config = dict(
    num_hidden_layers=10,
    hidden_size=160,
    num_attention_heads=2,
    num_key_value_heads=2,
    head_dim=32,
    intermediate_size=640,
    vocab_size=8192,
    hidden_act='relu',
    norm='layernorm',
    norm_place='pre',
    norm_eps=1e-05,
    positions='learned',
    qk_norm=False,
    attn_scale=0.177,
    bias='all',
    tie_word_embeddings=True,
    parallel_block=False,
    init='normal',
    init_std_qkv=0.0228,
    init_std_o=0.0228,
    init_std_up=0.0228,
    init_std_down=0.0228,
    optimizer='adamw',
    learning_rate=0.00273,
    lr_mult_up=0.812,
    beta1=0.95,
    beta2=0.99,
    lr_head=0.0077,
    max_grad_norm=0.5,
    warmup_steps=424,
    schedule='wsd',
    decay_fraction=1.0,
    decay_shape='sqrt',
    final_lr_fraction=0.0,
    batch_tokens=65536,
    max_seq_len=256,
    doc_mask=True,
    train_tokens=291200000,
    max_steps=4444,
    dataset='wikipedia_en',
)
MLP neurons of a small language model. Each row is named by its layer, matrix (up: input weights; down: output weights) and neuron, and shows model dimensions 0-159. Each number is 500 + 40 x the weight over its row's rms, rounded and kept within 0 to 999. Numbers have three digits each.
After each neuron's rows, "fires after" lists the tokens most often just before its 100 highest values on Wikipedia text that the model never trained on. A number after a token or word is its count.

L3.up546:494474531462510514516484484499444542534378481469515527473508551527461388511444482518482474600522472447539555512487522559441512503492536491564488541518484532498532532509460524506509531520477496505533531514482488561514429525493478485447503522446561459543562512475488510467496418553538474489573495537397478424497459499504544534431496516555513429501560517418557488490507477507492559531457475408533502444498469474552523461441527498536511437551519406528544419519472558503525489518501527
L3.down546:507546529486481481461537512502498447596453452445573570497620511481420440470527505496509470486537517567472520507514523507552393500506530542490484542469431560502467462507402565516492502492572538437416480494504453499408440495515529534493503500469526541456401500539462503537505470417509479485449469567520514494535471460564524471497521496466489490494546507520525554464499447518489512535487488471491538536529466503512456512491535525527556484472510526525523428589543505564487490485436445
fires after: " (" 45, " \"" 15, "," 6, "-" 4

L4.up434:432459540448504538566464524470473496512490467526481589523511512557569467454506569539390475525478510496476543494443547517528553492524511521523443525455529500498486553466506525475550476462468549425531504521477532467533506515515535496520504486483525514512458485464428541504435411475531457483476516483433486440483515434505480494609479574567461560524498584511499533494572490499448495507561510476468551451547493504478465460496444473528554425556491577546442481448519544531463543553560508
L4.down434:504467472505555523458537452531511540502422426524446564416490471439482428498523483440477466534539501494541483518512485507504497503501503553493488555554502492505503541551517497495454569477567536563463591469484505568532480486484545481500491486491557497453425535491486480507495361565473552482474512534461506512549482493489471500536544460521519537477530541520475500500508455486550531467573474517529413568505541569449450577480544499494532487483499434520410396541491489551519487464421475
fires after: "-" 94

L3.up453:430505470517548507471499489467535576414538531537570535549506545484490472414526517540478505528482552519583495455473539528475465529485480451517493566454555447486386448458500526464491495506453538499542504559456513517556532517506503556467535483508497551544550491429398529482500476430492535489493494559585480462478534406490564455497513466528468500489483544476502559468497459427464442472550478467532534512440558499535420453514490506524519553494480507522464464545526531498472537539423547
L3.down453:575444568516517468521484472486537494497499502535492499482513489474488485547488471516498503452590472511609510484458561574541498502419503492507503508509441510508520452503525469508483471524524478543554467496548506449533500470489510476463509504489423451471465450535455396510515528422615522435528457506491496537416513521475565488433505430509550474508439476455492521522533418517553549541468514574585523546439537466474491521458538575568466494484511460450550502552518430460509515518452514
fires after: "\n" 36, "\n\n" 8, ")" 7, " time" 5

L3.up466:476479529483528515581460507470548464401521516501485533479509529417470489427491485545442469520481549480540570463526549538489546501570545442490480555540453537454506457504483560545455485544441554492513469507569591519553470474476530529526500515454449542578524511478485548477588432489486468478444489544488585500546504456500457410512509490528464422550489439485549490461515485469489478520509508552587511422516503442530488462512497552518500501473469519494564487534550552431477528542473468
L3.down466:526547402510528520506539564447518513582499504472497444586451509581481577521491532510491427457518593457499476453551418492511489592488493488443528465519549498476580561480442468543533462506479463459523462561459546449527514559493488469476511536527481478549442463484454477511473482483496441529455505498551439530606451502512527553504522536444541482553543550511506421487513507521494528498560478478572479491521509479446533525437478538466496542549497448529477494440465483476490533491484558
fires after: "-" 38, "%" 11, "\n\n" 5, "|" 5

L4.up381:516492529511465543506518558473502424445551598439431472516534552479523532432485426524470474468562529491470490594411457477536565473522466473421502523513450529462433461464500491545503513456512499442516475561475539462465519561517477537445522496501492512473538431508524502486518488434531529512436499524443510494453564485490474480529451521504478514478448551493524423447478533453515532596498508434523511526430490512538488554514604509552513519587530541528429454530520512473472542510475483
L4.down381:482496471540398515460464520531458508441539453462505468494470509499518496446530482445472495544588484452505467461539522445475534530526462485480506549575608493480517510528562433525517601469465490478464505477546469450455464534534585567482535461524518457534467540558482526488453493491461469479516511491573567566427473587487495523570458514472520544446449492472507585475477512473435482521450491495483418518517535457519519499574515502540520479550501466499552427567510470495483463552519472
fires after: "," 21, ";" 11, " /" 7, " was" 6, " became" 5

L4.up362:491507525479447452512509449540500499467440520526530450496491567514514476582447487522490465468487500529498594547568475480487471453536528464445508534476488514486513412503518530511528509532511489485478574453403431468483526572439494510514501535462502573495520495506503556480445544446473494503498506509493479476563558465510489388605523527513430483549471558431518454444510480455475482519510448554480502468524474504500544459460509625465471554459485570541579472550490453511491513549563492
L4.down362:541465491551425472497499490525490447570486515531499484492507523471466479491458622529461488465518456519523454555449528476507512456511493497566499452487479501568557494467509462472482472495535511585560443523474500532604525559434469537426489462561510457451547470507517532527551483458534474500498432466464478573463461548476510543513449459429491422527528501521466475561428513535476506512516403482515566565512533553591440567440527474526516461498454513472466528453499500503491447537480528
fires after: " in" 40, " In" 13, "-" 6

L6.up595:498511482545491508549481503399509523481463505532427522498539521478524517558488578548501431485522555538538521473525467438474431464499508572515496493455451547508564517451493493531514551500489494483493510491474534478564488513516574537479541550470442525530477441498576495458471464433530510489462471556446435525467460461509447485469562429523405560559445504459521566502487467449517536527518489451486494534566515486524549543459441465572452463511538494457443435458453573584535502477480551
L6.down595:511473558531561587469500589496447428560543517509518485490503432467480512445526513511462498510551462546490493433490439491520511496525468478489482531434511584503476503527472464568504544479428540508517466445471490507498501528485480438506516485451580480471445541577503504477534462475519508517502463555460442452500523452507517476522510564473496552597436524547514472515542477539485419539448509547471420520597427542495483494540478560499491458589468508574460479525502474549581527473536483
fires after: "=" 87

L3.up350:517392542487483445528540500458468508457475501504427525484471475470534527456560471556504486509450544565498504514469538532491564488534481503467415528489556493467532467423525526475585550503550487526583521539512475486467533455526500487499518546529465534513547417487483522474540475450446497516495416435493501499464515384557479458476501431523489456575528484531534446486470441494490484484559577534522551466512533492571494492504520568509543448455522469409479497499534448474485431534514577
L3.down350:459541483451490539530452554521508479556515480433489486510532564538535518490516459507499527511469514456479531485516558561554562507495493457492461530466420569520499459464485491534521499459465535501491467448469472495581491529553525469476521557519539526548607531445418528507511472513440489490542473511524448451568505488497487381481494564480443510551499537460547486440558474524520528460511489484578478480493390469600508456585423520549515524513473515467509487436456489435522522530557513
fires after: "." 59, "ca" 6

L3.up437:449550469509468512457507506503498505458505590589518542514477482466505444428531481513476515517429504510572545449515496566514491492440479531517482554486558537497562495500491524471632457510552497471385474502545518539522454568483510501511564521441543436510536507510446470440444490545523559452495456544463549476461498486500464543447490504459436493467468581449492567524487514464510537478536443530525514451499498555526517500522528452492581445524467472523524397451507467558537525507503466
L3.down437:459489519485490509527392497485506467556560507473469554480444537475502506444525463520535490524488538507513550493503496526493513476601510438435506554515526436455493531511444442533524499502512533519507490466573418602552411523433478569506479459507445430540498472499438539462523490497534537478471503556513502430479566447523556457495496594430551446451453512493559501530514579481454474529544463485509462483498533472522452520435514467510532484563569509460481481469499458563509520569518507
fires after: "=" 99

L4.up29:521532485479492452515453511503505530507521512459458526521550571512503528483446503502431481486523452480533487503429489490485569482518517527473435508530493523521499484469562465600500561542424551472552564527403461492461550541501471611512511516497459531470554512478480549489465469439489526524469478512458449459471538459520563465567436387539460504497440488489536540522505449483507367520559549509503537544458537451551468515465508548540492505509517524510436509582519472430500469482444492
L4.down29:552468475546446472579566527513487496431485543503431507493503460483525429553528440534539534471485476517448481531573504492466483483463506520530488480467508502420465489510513548472472451564474508514401482520496510464530497468492516543522507476503506483474437441490538562423466526555481565468515502458438508551528415524507508506491521563489554527436501523527477499461557549489484525586431459488518465546481498419467425549548579467577492441518535423559550451514578479463525515509553492
fires after: ")" 18, "′" 12, " was" 7, " is" 6, " time" 5, "Note" 5

L6.up338:499451544565526500562455470475433485418499482486477461538465511486538461501513518524461497461494517536428540496484465473454469546503544464494493628479547493462506442483446563541482513513577549420509493563491560526561457490568472500521483464455512523590455503440480505437527482493495486532496517440499516461457513549488472460481490448505494522531538517467584462506520504430423475522406530489552507515506518466542505491498508472510490456500511507507609459502545581438465533533462608
L6.down338:468463508461483471562427531475500471562519479508491574459575515453468489477490539518434483447540466490506499492519565514463493543497573567498485512520496477503484461520461520539477568477550438501517586495505523481475537548447542495492508485460484483466442532523521522441519549531514492448521498466448547456403605556580542429545497440444515525422537450529452497491600547490541528448502462433463506505557498528452536496488407545502531481500492526492505458475452396478528498481486481
fires after: "|" 26, "-" 17, "  " 6, " sub" 4

L4.up124:438498511513468547453545570462511496558562457557470468500459519490542464483462515535535447511486472485445476526475514512432534532480478551519502492552494509483501482444472543553577499536413509491518526509484508550569511493525527598490514520487532450502494551489445511421528502528452414492508549480498534537496540482458445458514479445506470433510552434527489551522427519556435501484480563474556530555418519557559565522513584507500489411561549485525436486489488404510464513513446516
L4.down124:482530570470559463522519468563533499453538542518532481493438570443510496469539530437493522411501558502526536508462355526515573500511501551527494502534526521537498519499475498542549487510479529507489514540396470518489499495581489496394498488536465548485567481477430497508496522553506559435460448522406510467402446552571512493509471506519573455526512510484483458559502489493519448524456500476496537474459460491529517481496466451528465586472512492502418453547524471504435515496525513
fires after: " (" 53, "H" 14, "′" 8, " \"" 5

L6.up635:515488531527552467565503493509470399420462496545449471456435512484482522533464544496465511489512508540418520551474550470468462568475482558528511455469510549461445470493507482484470533510538481495473519500477579463515438453520554544533576590493474511551458507547589490449408524504433471522514472485400467549501482470545484526535474516540501484537531589535562453513539495558493482548474517441583516459462485521472532469518544499469500436528539506431492431485538517576468507501532468
L6.down635:484480407495455532548518501487474527534553505514507472509551456516492538485523542462619529525498481461506500505492438543529522543446511514469476456402388511525456547453570454451435531472473504550515454508543528466482553575448421518527542451548489477543466529499538535549536445511499534539410480584476488466505518494541504491529433517538504485437530483485482528458521479485517514538477583504506515526439434458461527478491464542515478459518467532474479508503590478475371492483516488
fires after: "-" 38, " total" 5, " the" 5, "/" 4, "ed" 4, " (" 4

L6.up589:473525512454506486479527513501375579513498548544538506521473567423530514505463438514501450524485465523484474504495532505493444517531537487533489493493440453450385448456499592506512508548538536504512493553510468503550451506472528613521522548542524572528537538476505486471559526542467509517561469584426498527473474482502462487481426438520496486478533509508511526520495539505503472383449503453544529449456532510540516452470517474447563539551480531452494420534491553523408487503512485
L6.down589:460459600495517529535504539478587449490437545459547504514452494491511549516546465481479518498547447464525459514529502519561434437522463491470535514481551493451472489507531471475515449511406544538549507494448565483508430502558563425475486395477471526507501502510536502508479432499462544520469477506456524504505510506535468542521440547485510570544515490417452548441486528547534516506535543462583515548478414474466461466531464440529494536448487542490465454511495490438520568492579581
fires after: " \"" 46, " (" 14, "\n\n" 12, "\n" 11, "|" 6

L6.up304:446500510507448455526400444495542508438537567579509488471458529472505571487466502517416536512508497508525559425439536517479446485508499481514461442494599546486491464479518517546492485517521499394512520537565603475469531473491500534523542464493520543576487474514476484473444470543494504481496510476504513512516478499514499486523501451525516430493507446477470492571476439478507514476504542515483490460516595551532499578572508578516505448536512573549503442543586478429402482538518497
L6.down304:514554438478471562460443496522477517540509498506490510527473560421471556520530457580480531556486443577517503466547577493518406469533460512503558496534462475440479478517504438529594464471547466524481494491477540534480526512560502547584509519520531527478524579569492498494496536509470459483462501466556463571536531461519482433490437497449484510533494520510522474492475489461417530483523494467508497501443518435503398458466589482479625443459517472547517548488503521520482471478493429
fires after: "." 35, " of" 12, " Be" 6, "1" 4

L6.up39:502478533488445516545548565535470465509570481507469494518491591523471569413472499530496470471469520542523494495493475459527481471509524514433449485480542537479450452433464529486480505465494438484558475543495572505592537563517565491535547501458479531582542492523500537423466439486427461538448506520460517485458525456501527410507510544542480521520550541454582397505528471498474459454520548501469434529561509560516459474510474508482515547407451532471527502448487464420479484489453475
L6.down39:494519483582475505556525470503512562525548403521548545533545479459480429546532535525429546483510557529532479484498420463481447497533410459472491510559474451446503542551541430500466565469412503544501445424504546492470512515546470463492530504557531459522521536499448521525551610488538519541553528446527489505476515485513494529515452457504485513443493523521440502560492522510528496544520489483415542431449534512513455477458530541441541526591468562445442463492508497507467521510461460
fires after: "-" 31, "–" 15, " end" 4

L6.up152:499511524548471510514488490469452424424554485519451513548456502519527451489456505570476494485468519589476559583536565508474523525509432496450467494469510445492444471496526615509464470506484524450497465517513567462496550494532459566515572475506542555485545458513487548504508585583487422535473490473485449455455579489436482474566482512511486442545557482414491472498512474522459488463481501571545500530541521561508481518522485457506556411494493429460559511479538518477542523529444514
L6.down152:478528537564587457469493480489494464537501465465452477470505393529504548500548522526529394535486486485494477485577521447525475434500470512466462538474550516522473493483450483484475540574505535515511524549472520537451463525470527525492503431436480554524517496502542433467518484527562486502520403415549494510437490571543493491444508552457557554486467478484481535580526428544545525532472437500587493463514480498480513489531465406554526472580541469499557442521500450435537478514498493
fires after: "\n" 39, "  " 17, " Party" 10, " Candidate" 9

L6.up104:504477589518508508470447444521471435485521539506477468462599527502530456490529555531510453567417542559535530522514434501461453523479514526518503558475449536453485432485512528499479530503536538501521457499558521488555472498504483558461525493440564619516488515536522550498506492569475479491484440476398478510427528470469471432531504471548521493463510454478533548501470382492473536432416550506540523461536500518515546514549460491542560435471554492454507451474532486458512517446462511
L6.down104:479494567510482512472424536524459483485497520538483491507482484615456495535506421445461514502549471599492494442436452458492475495548536519518438505432471493486429540482455524500533570504532488487439444590478565534478484613432552497549546521493503533522506499470493481472458507503533549487483525450524571542537472484415565494504457468448454433440511477499538488434560463489574546482577540504559529552497501511470515483531515521469469450525543534552518468522488462511506443528488538
fires after: "|" 28, "\n" 27, " un" 13, " rel" 4

L6.up182:459565498527525493518509533501504483523513533526563575484431531540511566485453553521521469403510485514424572497485435452482467420494538506523511494497504498434429491476500546458479545507526564476551497462377502515496524495498545533530497549484497574559522449496446521513446447489478444544568472510466425546481554445512491489568478497488456495481474536439535474486466447518449483443463482548518453534503466491510570440500577535501460373526510506537467495495546560503470502491520546
L6.down182:462493461498433512423509553476552600465413524491544507531468554466504539475534441403512497538409514445468535513507544490521497560452473565520540539441525534478520478511491527493467417544515554465532468480452495443504443490468495486499535511496463499458510517510496488529522513432619504457478458491490531512537562439520504481537547455458475474485485510469588564532485553454564515471524479511486445465484475469520544482438516490604533541490460446503519577495461531492508417511477554
fires after: " (" 23, "-" 16, "19" 8, " fa" 5, " a" 4, " \"" 4

L6.up244:435549412518483456499457483466516535540469498570520529521517568473533435485520497505484490464506444577494525554488514479461482536428563545528493542490554470493519471481484529500441469501450485509489495481353469495520530542556551520519496559504580495512527479523425527498519412547527447508537471554492402483459535495513495455527541548535415485510436517479505540596501492477393483462474474461497494474465573511499520457492494456551498449573530488574513441517513544462488511507515500
L6.down244:501535528480495534558461580556530429458463521555483568497449476513502520510503505455477473471554478487512551570473503443456522474584509469516554501546546521529428469496461487442456475542478568511562515427437509460426504528481502512530455484465519445582502436538543532473466456551476540544546472515482535473534526448481432571469503425515505441516495514510529477464495551472560481455503528446393564512527515480506443525535462462527420578540515504501533439492544493508528473451451536
fires after: "=" 36, " =" 6, "son" 5, "os" 4

L6.up91:486521528493473466464592457464530502505492529539488436522555467441533541528487462523459528479496458480512479513437452433525518480523452512429556520538444531543530507449509456542544525519448517531481519456560550557546528582482506528476520563528423476525539487484451484493450375537473540482551548464487559465421513499433486428601508468490498482558461409491517482490540491456417476527484519497517455492481585447550539469527523501538478526515505551467472487516459544472486523578531475
L6.down91:524477488529507496545511539533504488474434538463502519535517544478483536502524511478512507473526515455420568547502601547548532468411500504513539541477503547492468491451483538548465516591484520420505506434543512524542383448507466495506548544428417481504530522509484474472510515445437447532528466552496491472514520533578510495469530558462529534500459547527489505570482512421459452519496504545477420617463472535459485535529522484586524493546445445407485502492512515491454495446493514
fires after: " was" 51, " became" 10, " is" 8, "," 4

L4.up585:486520471444533560480434546475509447429541465510559526494527504494545456526511545555494490533430538470516540552497505426466537428546468426498501571457513538499475467464491443471564517548498533473541497487542576435428468491510536517454499508477457502566518555534547535469540440582468515526525548452501362468383499438473503430535519460522503558526529468460515484507528464550460541499516528536542441488482472470515516472490545547552529470479482469559513456470480548516518498476485524
L4.down585:450538567513471462470500489501546411539507478517484525486490430521516464520550537426545469502536467524464518522580477476420460481463514452496480511517520464504458496524470543490512510505549525551450513505536430457515494508430461496511532503529493523428516597543523528401514466427494475450465548449473485493535569524564475467519586525489503443535443496543500536501469517482519530506559423513511467457563524526536487504527474498458501462465599411538406460539517541567458576532538505
fires after: " was" 20, " is" 16, " are" 8, " been" 5, " also" 4, " be" 4

L6.up370:530459553467513542494423445472460530422546502438548493464560530467540496437470494520481484515472575462481478561493505453468495473467538545432463540441497486423458510497591498498490520576498494515547509510490509448523552465496459498462514491527448579482548517477501521516472461514465525513506467587423505432449581469509453497525491479542498531518469443374545505521525467497519478502430539583557514511554576526477508543504553539474573551544502499474508492491584562504459492528485535
L6.down370:491466493434482487575503522430473481437406517498527482530525416528435502516462555489524552567538491544547501421527474419535565519541495513508497488466504487502428511440549534483567513514453454580464517496563550488508484497435587482543415535513570492457476540489590465477475549486481482487478520493500578509534461495463514482445470542504527501569537515505482503415447506516603478473515479530509567528479480437505534512441496462502468519411534508509476519502505477489546479548549462
fires after: "\n" 86, " but" 4

L4.up367:470483518531539506507574517401519559552524463509538479486440559501520498505438526549432503519492546548511497488440578515482498477491462525556466480455545482463482473464492430525568400492523532504586474509472479509505522493559517551531517487526441497528592477463529516544474520552504462525524543481485488501473509413466476499479502412551459459498488451495575482550521430514471424494508510547553483494588600508541478497523476499472491405522487528495468484391485501504465480569552465
L4.down367:499484463547442431559528481520492453462459532526512531529442477480491508466504455535606548517557421518542436517512498534485560457499478524495469444556515462549507503478496513590501501511469453435483508519441525524501481386497542468579482477491522483557486456463516514490436461535482485562520533502530542500503444455502547518439563541535524510501537472518448499476472543489503457516480461541550513505461528469457521524521459591538492486493436453386512416586483484473582478548478437
fires after: "." 41, "|" 16, "Note" 4

L6.up452:516471479498523543443551521554461504470489574569441437526526512547529493456520475536415470545554488470473496467487580466447497448507426431513489458457461498504470585528443513527538466574572517478608518433481482487552506439497539544515521494515440551460488505496499489445470546494443538571523522488509486463505513458431421493528456493491474502534518511435535485477454505469435534505450463523586457504497472512498526476560525478535569427508541503570482478460510497447455460576526494
L6.down452:471549474572489542504435495448484471542552492528541499451465474577496462527498561441450490535475470528476606457503455563541500494508530507514535535517531505452493402528514582491427515462481506534485477428520498556508519484517410489510513478433456532524486454524456445557480463464555493440473512508509509467483552450521469454464498503595503459458511527565454518482561468525523573481513514531552542511447515506496500548577438537494537454510453506461454400524469533553535541447440490
fires after: "\n" 73, "\n\n" 7, "-" 6, " Website" 4

L3.up421:436534494505494516576474454508439565498504508483496523578462519543495542483462500494449526479478482551457529486445492516469477530487572482456555542539527483418483514485517527570509471574500522470572483514511558542486539492514482490536533495445485416587547478475522598470481560521421469517509506471492579447589483427503423468531466525471501474453448497439486581464532475468527507475503497518551456501499568581482535529537485576484471498548471377465522468529491498486466540509481489
L3.down421:528493479509465492527462536523576467516549513511487521556469475471527479545464479490419490460455509491483593451482534522439486507499496657515508475521504519506530456518514492470490551464359547471544527491563532494503499492502453525438501424529486541459484411519525518515576443507510577468510480539477486451432483489452529500535430392503496528472560477507435552462465498512485533506538430511474488484457463557540472453530466527502523580523484566541508523549524471506519536502516443
fires after: " United" 26, " U" 21, " Ann" 10, "S" 6, " Ne" 4

L6.up34:476557504522440495516457509523472492477479532502462487539439468440496488554464476473465488544475501516446530496432520511522579532502469510493457532409463464465445377517510492529530484549530499499549521545519637552480471519439443505467557484451492549535511552507494509438490543475482530486507551516466509468434532543533511470499465445506500454491528537504601511490606459440479546514508544513579470475442476510522560550536550529469518403530493441461536459470490474505516433478536464
L6.down34:485462488477508508450585476509463476529510503417546559461485502542498480538485510440511425514386572474498448468470439500451487520533374490482536498546516483463495445518543497476524493488531533557533505475580508536489541533483485467492484566548501542508499533462562546570484511535550499455466587483474419493573588555481418450542514537544502503506509497510473477508505472591528462577526485506505554500497540514473553488471468442510504516488453514554504396481520506454464517508477442
fires after: " at" 28, "." 14, " on" 8, " to" 7

L4.up637:491516534434511573512536525454493582490481487519555479531495545521511466411496446529516497521522468452487517489487440529451525416505457396505487515554511512491425500482462484570511534525432516515519522551514480522577514465519468585517477532481552552496548455436499578491529481517506503530480599498553484440474522385521442423554500533547506420468524525444474496474525476457470494483475486559514456504497536473553469459544524518455509487505537531585459464495523525411555477495508443
L4.down637:518436597511530531439478517533483519556512530470508416568524506529447507545483484458460483494441476492536497472492496494540534591526483482509475461501456590538486465492481429488450512429475525520495486477469487485481571554600473509454522446520463493457506460473501430516525459455477481571456429503493485547527475468494477515559387529449471555546514489568546495519512457506464486506534519516548484457583592539457491484481465529542452588480502521528470444537557564554472508502467542
fires after: "\n\n" 29, " (" 20, ")" 11, " /" 5, "-" 4

L6.up282:473587467506473518572584503494523479480496537525513536474493515447530445463492464536549493529496545498409518532552526459457493420477532450443481548519488443472509534526528494513458485508486512505506536570467510474491500519519473444505500474496476525581633548498446511402516468456431504527485549502526563520525530437535445472497495512596424381500458502473536464513460493463586508483496521527561508538547530494499499563458456519553468473600511486512515488494532450451487472486452502
L6.down282:461480541455505485502540508543527431516528543483476415508538545523448567544479516517503430499477546480522506535515498477513414475534486463455441494439555551515462502486546574435588554530521488567479511505411513522544556482576527508436518518466552571458532513540585510507512454472500475547523504442508497496530514513489502481523529468414501500499510529496480478527494568512481517462491452484417536546503387565591498504455434498485471519526485509506500433488516574438461552474440549
fires after: "\n" 50, " subs" 5, " he" 5, " N" 4

L6.up631:480542539515458460464570446489469479463470482523449441519501564502607445454515453474517457514521523503494481527452596464468381484433509496527569536497494512519477494519553512497481436592493433481503500516495549425460555521469484523451511520506536525459523474516517532525467520530530514589552478575532568515455575477525465502504521487523481439487522447454526493600427536495469505480447563474570443544460520497500562466451569488522501509540460459543497456495511474454446505514493488
L6.down631:456494517481483493381497548533472573454573488397416536526465524568434574544521516463453446559504559544466474480549467506486538471518531500459512416429479512482498570541475502464544522499505496478462522437489551529561494501510530500526529527477443453605478556494553521516452463567472471520573538471461551510558518510519510510488478595467458488462433500481477489482446500510504500517508489530472452504510470462554552514440555506486483547443500528434508493471467482454504469570530484
fires after: " as" 39, " was" 19, " became" 9, " is" 6, " As" 5

L6.up608:498547550519493517536459493440538465444445510543553439498440486430502467478507476526486450495498511468467532503408473484449557488513437531526430450532546450523444522478567491480589547499492488457459490502519584525565523506493490572454554536468456516561617515513460510515471436470476532507472529494528490560458514463463437442560574449527512502502545388463506492459501534511464487520477547547495545471506469484564526465529614522488517473544533520480507466472526532437459498499534500
L6.down608:424477572549494472488531462613442536521486534570490494522486493544485559498470460526487462491437623591504531535524478498475479400447492515436495531533454465483535463487536478489488515539513501533534461484567474453436446502498445490550476441461544473503467494535502556506497501500484461512509456499454486446546554475590512530435453509546452506555477562510479536461466526556505472469551496503444522435522420518576495563549468564538509562522501481524499433511473543489492507481526466
fires after: " is" 38, " was" 25, "N" 4, ")" 4, " became" 4

L4.up589:445571494485523568492531468510454526562566492584480554485487529491546526450537508489556447540483471537399491500440614496460452493526485508523489457523451548451508509468526528476511556612522519513486498497449509503552491448469496545583518568416574475524465536541474475456513546586505501499497573457530491550559445472516480464512538438494488492446493476462486501519472498511524482421456477439533482549519510502544564522499538468497517434590492480474478465460472559566505512499496485
L4.down589:500519489524461444596452506493553496460532543505470504529508521532454495526508472501529488528425510454565531508561426568422526516498479492500526482497481506462537438575439487519459482514447550527512539551511522446456499508446503546437517508510527485447518534544511527515516430447525534514476424531517460465406550454475570450461389450579536566450551452473413537454534480558536566559475512489507463489418497479483480501520493466568496480493516538565481484567517465492517476509476509
fires after: " (" 53, " \"" 26, "′" 6

L3.up431:466493518569565471491494547497485492482482492516459561517484491514513468460547449511543399520471453574588500515511505460480562505481517528499473488524523521560507483553425545571555474473476510488467472455520576515503497587524450497486536580481561504482479523508450525474495538505420509459490478496488463509420532463536471476531500515447383474430474590468501605490471475475491540426576460465551472461514523527496514489503496476540573396536535472530470458445501526509462534480490541
L3.down431:430511495520554512495502469498516535439519475525453575477468429440466542514521582508475483538513516507468457529524582586464505564507467531510576498364473501471480486463442470532505484484532498439474496433520455519654467572458489501451547477517512449494551524507538433429509429571537497517446516473494536400493502492501501540496457474449526548513507466473536470500523554503544464548472494524558559559492481477550485526498495458529553491510461515486522518478484563511520467520525486
fires after: "=" 64, "ti" 6, " Operation" 4

L3.up329:473506534525512450490497470522480534493507525534488545542505576472551490469525523567524465468401535512510494511488542517446488437474459519497479474508470535514522455509439502519563505539469519495555519529511536479505415492550480536466520532503431482543525437497560507521546493496455529511536431448532482478486482394504468492479554427427380472506477434468490503522488516595457436465530511418568529467501518495560480497523562493559485443491536486524485447404530427557570484518423477
L3.down329:517479496526472492499433529517524434519438472578498500492552560429473619538504527502495497529560553471520493491521536522431537466444534563488444432562453516529552450514554481513408572526449558466477523413525544477490497459533512461509458506495539471423523454571514489513459438501517517548473501568451473505449492505491460495463520485592528550548486521523538544457480546540496525454522544482505524498467500447480500512506424434529504502424453474505418448464518545481469500496509431
fires after: "=" 100

L4.up340:504526497495489563485461529483502440496477508569549521509501565507603453448481457516517478507515556511469561551457429533453542443508478492467487521558491449520455507468520441575509522556431510464505579504371524457569544482532455559457493508474479483547525519491432606499468495541463553490536503476542469440437468462519519430600518532523471462481514503509512532496513432516447539510464498523494504515455467454515444517490534541519534500462547571528420469493528562451541511483511501
L4.down340:543504484486497495495499538481465568521522472516516511579456510495509454521532463519425512502545486529480437460576539481471487508530440448492460466493517528460509533505497495500445501525577506585505469540539449540652477514543491499508549478474492516465476471435446473554525475492519498523453486526505512567554396478553500505498428518500486526510489511546537501470514485524438459490547541522499459415463679530507494538456417455508457502444471478508487513548492438506462441490464508
fires after: " (" 21, " was" 17, "°" 11, ")" 7, "″" 6

L4.up255:487580486470472522526477497582507532472511504503534558566535524533552488535509503584440470524489547585529554457467521496429491446529460488507500514462447523523454475447428449487586485461499543383533508562465536502549388421491495554501525532461457554477515492437527485506513500475521545536516567416559483490498476526450481488523509562557535527512522519437528451479532479520510528529566509509484500477488473532515539469403550513515572494485547490486544476515501559528565521457510447
L4.down255:542458513497494463513518515488555526452485468532480543477478469550506525445478461461539507487503466458512511532579486463509477538515488526504505524546488476500522452499507502478495476482408579517553545478434442542511421472485529478587480546430526508503542512522526548471515413553495451533431471564537515491460582493516531472463497529542520458518502498510507456541462542606461553457524423444415534529523536518539594533550525510495468494570579455477553495472475456511421557417543539
fires after: "|" 22, "  " 12, " (" 10, ":" 9

L6.up257:488574497588435525562583500491495551502484538499505432544422592510541488571465516502506404481512480491539561498456537547518484436443526491500486520563487489486408468501455531526524435515484583541493545559439529532502492521426458551486507484490477494474473471469535534425486536444525505491526561523507510510444548500527457527542448468542469438502500556485445507526447522451474522496484532461536522485416537472511529498464526518529440433501511515598458476502592512498514476496549541
L6.down257:539457493477557557507465565497462481482567481488498479497560453523460511514499474464522530527497465536519461514512452497401467562463446456488526449483528522508471491540464566475460542529494500566515540589523495526531507492532546503452489503580502429478526445463471525560493428497583528508541529524447441500497538538511485496468564577538564558452539503471493493429543458528472444478388410546555429490471520525539480505394514506550551518526502471444479467484514467532518558463484518
fires after: " in" 22, " on" 14, " at" 10, " =" 9, "'" 5

L4.up322:460490564506437533620507449520525502516473450578484518520481534424493534537498503615439491573459559549487519487500485476467509445516454478556470572415482527485520440441467421505564434505511500483513500550497531528587489520589530480530523539462409542529580525468534483492479489448471483554502522520497481497481540495442523414505464480495486503525531484538492510457507473540489551468567498486486470517536510543491460474550547511505444439449520586550487469507518549501465477555504490
L4.down322:531462503483547456483477543500534577493530508573520463557531528452451497496558470457524521524516481519478456570501538540472564602514490517436540543517447527451519484502475489400477487518529491537471501520518568457464527440535513531505535468522486571477503580522528527497564493509406438492537450442493456439556532499476412494483510417513511525440466512429412558491449501440452485499593542441496479517516510521527474499512448516515533533498485493526485458478513552476497472435408542
fires after: "." 38, "4" 9, "7" 7, "9" 7, "5" 7